{"n_layer": 9, "d_model": 768, "n_head": 12, "n_kv_head": 12, "head_dim": 64, "d_mlp": 3072, "vocab_size": 32768, "activation": "quick_gelu", "norm": "layernorm", "norm_place": "pre", "norm_eps": 1e-06, "positions": "learned", "qk_norm": true, "attn_scale": 0.125, "bias": "none", "tie_embeddings": true, "parallel_block": false, "init": "normal", "init_std_qkv": 0.0266, "init_std_o": 0.0266, "init_std_up": 0.0266, "init_std_down": 0.0, "optimizer": "adamw", "lr": 0.000786, "beta1": 0.95, "beta2": 0.99, "weight_decay": 0.0, "lr_head": 0.00575, "grad_clip": 2.0, "warmup_steps": 428, "schedule": "wsd", "decay_fraction": 0.564, "decay_shape": "linear", "final_lr_fraction": 0.1, "batch_tokens": [131072, 262144, 393216], "seq_len": 512, "doc_mask": false, "train_tokens": 1032000000, "steps": 4392, "dataset": "wikipedia_en"}
MLP neurons of a small language model. Each row is named by its layer, matrix (up: input weights; down: output weights) and neuron, and shows model dimensions 288-479. Each number is 500 + 25 x the weight over its row's rms, rounded and kept within 0 to 999. Numbers have three digits each.
After each neuron's rows, "fires on" lists the tokens most often at its 100 highest values on Wikipedia text that the model never trained on.

L3.up899:506479499500548484463527546495504516485514494461515473491507514531545500559532481507453475468518498498503520502469461562490479504482523476435518511501484518459490472532552530501521529502506516444536508501484500545508518494486503565546488518526487503531496521477447492504512488490477495491522530511454514484502467506505564467476470460529515510519504465521503556521509509514518562506489495522528462539527502522513485494470495463479518617507543471485499503447522498532497483498506527528525506481490528463533493468497465453513506499501528505468480481475494486518462475531519514526
L3.down899:489527526476521484518469548499504521510479480539517514536474517459485531483509486462513476518528523508505512571496534503486472472561521492535498489522479494549452520524502518465444522481513485475501451476468519492525449505526489531497478503498514538510524490520507517540522530490496507523505485464531478531523531516501564431509478512502472473457526551518502517508522481476518504540503524476495474542469559482521487506449505468489525484518483524440499482462514504443472505571514478517525480512467503539487556514492564506445462538527497485505525522468488490531494517517495495471
fires on: " |", ".", "),", ":", ";", ","

L3.up159:493519513514459468450507517510467485477462492495522498437500457512519477471557477505501500477538497520505453502525518503542512526512517524496541527522529493475520541506534524467511492491537446517495487537490499502511507495504501501508498499519507504467457467524466519522515477502491470509498515503469545488513500520533497514502537478528447527518527488493498532491468485493506502511449482485555513540480474568497486506476510487522493493548507491484513473474529495509512509516501463521490489465465512447462465449479516486479504474493470472493462522470500513498546520486504489509
L3.down159:479498557445522503436495499492519483472528506503509508532489540520511490503493467517508544494473485556515512497475471480478486530514483506526486463488512449497506486508499487538476453519527534464520502531455463511471493539479476535514515509508474517564527530477499506507508555506470529502539497477515478513541515496536501454506473448473512479503497481474521512522505510497538454483513500463537471493489545535513477507476449518483504474519515518515528486500508485472492486525489463484511489515508512531489485482511454492455534524489495499478504499508500468447470455472484507467
fires on: " ", "2", "1", " its", " the", "'s"

L3.up2850:534473496482538524491519500474455437502454469467489502480495481552515509502482475511469484499499541465496469534468517567483522482530522476495556553494524486542439493443541492572531526500520455485542489524521524509465496460511516541458481491509484507510500534509494503526516484496471490513529523506485498495445502499472467483494502508462504505489510496456462510509513516469523537508462565508471494516499535532495542506513508505533486495500495469492473532446471503510491522517476528487515494528507563528528482510493499496451473489534450476454509523487525526509534493499520553489
L3.down2850:515516482553482493503462516506520453494480474518522498491512521541502489498540524561483458516497485479533525517488486478496516481522507481499501486513478515496495472491537469503499515507473521533542506519550483514507512527491506487535452501523506479484481524452486496525466494478482465500528513478514482484450520479489541526476517502508499457523461544497533490487496510487504519470529517467469487535496493528447483527464527488557556461530479484513504480512484470463510509466487510492485534527482508468524492507492469497487527529539518492503482524464515497478499522516480493482
fires on: " between", " both", "\n", " Both", ") | ", "0"

L3.up1660:481494505468505476450463532479440505515511507472505488508486502512506507534494483485500469460520507478483494519448548511513501533482473502474514476524495523498480506505510565456447484501523491469507520519499496446541505528480533496500477515531486516526461449494462483487528481481490455472526498511526495539526520478532506503494480519499535528485527505464525506516510514471497513483502494490551477540516464459517477541526495506519464515491555498530545494521526522485486509528533499522553478506509536506465534498475491465464468485508496507472456443493456478494521482542475544587
L3.down1660:480541541515520471437530471483482476503443491510540497512485489491510498526497498506502486470504503464528462490519514539504515533490491498495532442505509469505465488478557489517491511450505492466492500469465464488553537475479511518460485523518525523474489520497509564479489529489508481505560497534478498490511502479545493442532512530499532528452479470513491505515475478492489502473511519499505496522533503535531513507474542479500492488564476536531485454499537501432479498512489455530546452518485492525521558530496500496545518507523536493502478501444470472523489464486518532471
fires on: ":", "):", ": V"

L3.up202:527530500487513513464438495474508505525509494451494480505477471516526498483523477491510470492511505526492526500484442480527484530492492507478490494509557557465491500480511535522511493466517514512559510487516501488496520469511519516459477502531505505503532489546478512494547437527538469516435532533495490464483521501506476445482501483503499489511525527475478506531511503511460511484515491485530476494439475495503507487473497466504494471470462472500489502513493527485500464477518496514521495473454498498516466481511512486503506510512481495530459515533483524509483490527493516535
L3.down202:492540540498521507481508465587524459503499507505514469475489496483463474545508455538514483477491489501470469507494517483517494551480494503484488477488514477453416479508519511494537487509524458508507520484507492473544502491494499538498482506492522526483552477476492501529487485481467474514529543522450485513514521485525509504521494478489519490500484466509482476482539504473493505473544514499474485494551527528549474489525518484501459481514532521474520485562565502497497494534501507514569488515508459480513493539461497526497511525509479524536521482473502487523469481518478470497
fires on: ":", ": ", ": C", "|", ": T", ": M"

L3.up1161:480498470513522549534550519517474498455513489468508516521471451507498506497532495514471480489501465485511518526506499501481510490511492499503503507513528459491549498489503519501556487486526493479517474491499521455498535534439495518522496517565476500492469543502516525514533512489449494528514499500481495478453462532531519499530480470465480514523525500526492548457491478463508515517518514510498500495467495512498544491497476520480564535520496457504482451498493509491505481514482521475492494530484546501483549501492475501482521509522469490474507481488546556496503520500483517499
L3.down1161:524501503517501511490501564529513532501504485488470490500493534499534504507439482509516516510485495482479504528513523509536483519501489446470506484475470532478496505472489523491453510527444459500490547528522502470510507494500546492508465515498520548515492519551522489526505512514552501480471520511549507489492526466489491528477484491501484479472516509502498433533483516507505468465511571435508465504500479497525469483504522500510467462473434515486497529484505516455527479485523487503513513477482504493461491496474505503448556502511509486554477501465511516504496478501501548498
fires on: "\n", "|---|---|---|---|---|---|", " in that", "0", " that"

L3.up286:476542494491482488504454498497436462516503489515507487492472509510475519484508499482528533500481465547486477505501494549505498513479543544457517546515512511548430513449490520563529472449539520503499464505497497485475543514499512498486484489497480500531504465468500510461493488500537496497501517502471519541540486521530524453513512494491497503486492485445489474516556509490514521504518532466520483482538518507519496476491459487496552487519517493531510522503518506527508525502481465493513463473485538473502521450506500454519471497461489447500463512519470486495517504513485502514
L3.down286:522497481506469493498490525436482469510528501492500500499526507524509501509501489512502515522495534496506503520494522501509491490481514504496544531500488530528485473518441566482498536508467517523506471434512460528467512489526505501480495453518508502498466472483466468496540437513528552522485469471469542494541484543494554515489474509551479501441474473487492481509571518524483540505476500486463536537520537478508452495508481517471500484507536534527528513509483529469517520483481503483513519468526499553464505467511440521476510468511538531504510437465526471527527484530472532486
fires on: "2", "1", " April ", "28"

L3.up753:477490463484488505506525537467467493512481566504506503480457473544516495474504520519514451518529510455468480554501513473497497488521487492528533463467510512510496505472482506495490524510523512514518505517495501451498507501463481466500517500491467448512520489534473471487509486513441463507485541493476496497490448491508480517534540482490524464460521494457497490531528530507480490510503512529501508504501475523466503496529471502450523515498494465509486529502467483507512511443551506490515443511473538508442497491523504460525507476462491461487485482563510473469469481496492533545
L3.down753:493485507490457505529495490482480467483474484548500531482493491514515497518499533440529543476519528530494522561492517489517509502497460455483525531475508472519525496515487478491454560474486505502478491547542537484471465535539533456447479504452521522500459478453490502498534486497513492498517487539457513489532467537512514489497441509521473476486486506485469512489494497474511484549519503439514493505498508502503522580517490511465508529493524505497516510462489477504528466482489485446537513480490469507505537493496471492523517503491475504506541490494496487496503499529461487497
fires on: "–", ", ", ",", " toward", " through", " Center"

L3.up752:503505501486505520481443468490477497502496494450522497467531488554474476509463503516458488462516531480470474494453461475487515545485497494481524482526502506501480523491509511543513465489539491515518524488461499449501505495470494484513504525488470523528547496469529520475481499479518481520480499533518513499506475490535498507470495476484534501485542514568514478542538522488475538486457540515513496512474488443478488514507536480510462462486486490485467483533506531477503481465490484478515505459496575585535538496507507487504527531470491513461514502524493534529523509523535535512
L3.down752:493494495477455497503460479495492484515467509478520468498493506487485477468542461494522528492495504505470510500521493497534510511477513499536537491495523523418506482504517483442538481518524503523472529499501493469507527486492516504498516543518524555445531510483471486488529475505481499510507507516480552509500518532471478493521468491507514495535491538474504492491485483512474538473518508513472465544483475533550526486524516451520443477498537511521488467498508545529536457473437521505500511481503525475484480504497533512476487532487493537513497467505515470521489528519491534473
fires on: ":", "-", "–", " |", ","

L3.up2724:509496554491460544472465527506471486460502515500489502489486496542484509492500531508503512449498529486467557498508470531486539495463508526477488531576505516522491525493518500525546510509534454506518511504511483498530495514505532465511498495518476501458469450467508478465510470513486517544463514514476546443518492518488540446537491487542491524494505490491480458506498519489488502500478473481504516520524487539469499472508482494510544498518532474485469548505541477512448563516512493517505462517500509448512471482493557445499491539473447453507502478476502530556483498472511454473
L3.down2724:464516520485512516471497476493528514529486495490511466473485466509505498500541487491494512481479481497492494510480514505511495535451480508515480459517471516500524476451505476490548502480477486504505521484502484491520470554505522478588489489520565495548475515485482497508492504483485466500520522497502496508494505512497495556506457452574531462527511528446512469485432495479508502505471482469513551522480514465551512521481531510548529451497525491519489468523491502504435497492464514463478528488497531510516448518500488516468487526491486493483501547470479468525495501514529513518
fires on: "1", "3", "2", "10", "6"

L3.up1047:479495448489474502499474556504492490522509509494486466503502458486509521550560494519510505473461509451490472500477517473532530523508478507456527485459490560457504502530531497505512474516468488533498493490514464484514540471479543491468521462515492507504518444532529422494487481455491482544498499515479486498461477492489522506501503473500506508524444479476519532523521564511497495465486522535471529472466500461468483514504497530459543493482521469480507516517458491481489487502527471476505507489491499504519529508463482496528532532469469502533476536501534504493473508497502521502
L3.down1047:475525512480503489553486485477505483496462494506530472512500471464453549470559503483512468515496511507493541527505518526471504511477513464488500473485480531446459557481477481499504541506494469542496513501486486529479489493511484482532496493495480489443506486485413559502529472497468492505495517485484484470533457498524513478500475529502520511502541485517500496439535494500501515497548519499471423533491541511502515523496515475490510508480501472495526496473490504504491495516512458502512495518519475516520503496513495495501488493516475504519487526488509476462499509520443526495
fires on: "–", ",", " Stadium;", "i,", " Cycling"

L3.up2033:487486496451531523498490485485451516487516485466553486470483521508526522485463506507520497488509495486476468497482490536464531507494473504459524511524517520507518506491493509517482498480483452498541538512435526525541550491503520503496500473520489470581505463522504477524511489547481448506512487541451527529523496492461472485536531472464434511486527459498505567504537479497510468541507483541496492515519526516475487585539531489501514551509486476493544507521451461505486483482480529506487502490479534472509490496494528505508513480517503525495473529482512472522492555474490539484
L3.down2033:557451517483525536468494499525460465521528497517502484496489496496501533535486466501486509536505516451498465467545554500484512499484498501487485501502482507525506495474559467496476507507467530494495510503478519488491492481490483488512489513501531483490535510533467506533467473501510500533461541560499530497498492498485482486497498481488514535528488523495498488461544484482478484573470469559543486484496475508478551471476495492522494472506459528535538509520470499461515445493478533504465490504440527507503503473514488491532491520470525476464554494459498510499512524529520469472
fires on: "===", " A", " \"B", " \"A"

L3.up2983:494451483529525479482487569475496483494519531508473484486510523495537492487532497498460510517525533520508521481479510488456471501486512487520533480497485483501463487487506446494539523506482489482455508508491515515472519508497504557500495536496491475531485539546450486523503477516503444483520491563499484502488459475529499484490523508491466488502517493523540493490528487466495511456517484534531517477492512471559503502470461463521546524501519489515540504538500476505484490481481467491545516506455525530514504459483496488521501458499500535531492499509504484492502541501446515513
L3.down2983:516476477493524495506462519514482488530521487516523531467519534488540486474471530497500518479521513480523534516511468505481511456508500482490471520520518511531457506500499518493482564446466504497471492449488526472531482537517500531496458490474511466496473552491534444496490496520514499516493462524519511461478482514524526442514538502535532499521528506457494462492518498519500534483550482476510493520495469502480474485498477518511509469495528515544461525492503504470497529479496551481492504505468509497518505491511521476461479479494477523532501497513495518465537514490494537516
fires on: "°N ", "″N ", "–", " under", " Under"

L3.up502:566527487490447515492485493501509468486458477471464478486488494539510453486485499519443481442478523497523512537476474512506516537510499532491496511520513476498508466563551498504511470506556561489463495517514506531506514453511488522495505520514494517511528508495465496505491476511474475526471476516550484449513526515552528478522496486508509485497513529523520480505538505509480522503488490466459551486475486517506484485487522514522467490495448484454521471543497463538514482546547502497524555470517520480517477485472558520486480497513530460501536495501478520500529500502497545549
L3.down502:484471502470493517488492534517543520515516514483463473532450484533518474555542533521504582526483511498531491527478500517546476503470469491492522490498487492510478485463549503489479478500510446504523497486530468490497506519515528525481490503512501550515512485492536507509483475468473503491475528473488472513480465536509497487493511477503508526528470526493498508474512519532530529512498462505505519507543534490472528479451505504517514490498433461498494482530521479545492511515525481485467512488543546524476493514510525456505545513510526478457536468484487438476496539497502550513
fires on: "\n", ": ", ":", "-"

L3.up133:509542468491494525506489524521541507491488487484480473488526461498533470472451478508549457473463526450491498471443471508507468531514545489476507488490484511476518438524523506556504489529502484452519459510521506492493503521478562501494506477486484482492482526492496517503498485519481478549528480502496502496493509536528485428549522487545482502502532542511534517507535492491467532495480481467550460507522480444505494503457480459501500530534506478509489526568538482527552513517507484477516508483494482462450485458469507546491470513504509475524522488539503521519535531513483518466
L3.down133:480514451512480506485459500528474486508513486510503494488484489477509494493499478469507519500482507507507480455464484515507505472524478459478524558489524492485517484477535521468476532520535466453513495461545501515471488534502493524488482490538452543503473511503509481530449536494537493517477511500550462475503494543547512491509519535502457493522484494507513487523494491472518525488490510480523494505529451501480524458483513478464541538566491496499489468488538529516511503477482489508523516468485457458489504501488525542504467500515508520533510463527489522476474534476494492484
fires on: " Records", ": ", ", digital download", "; Label", "LC", ":"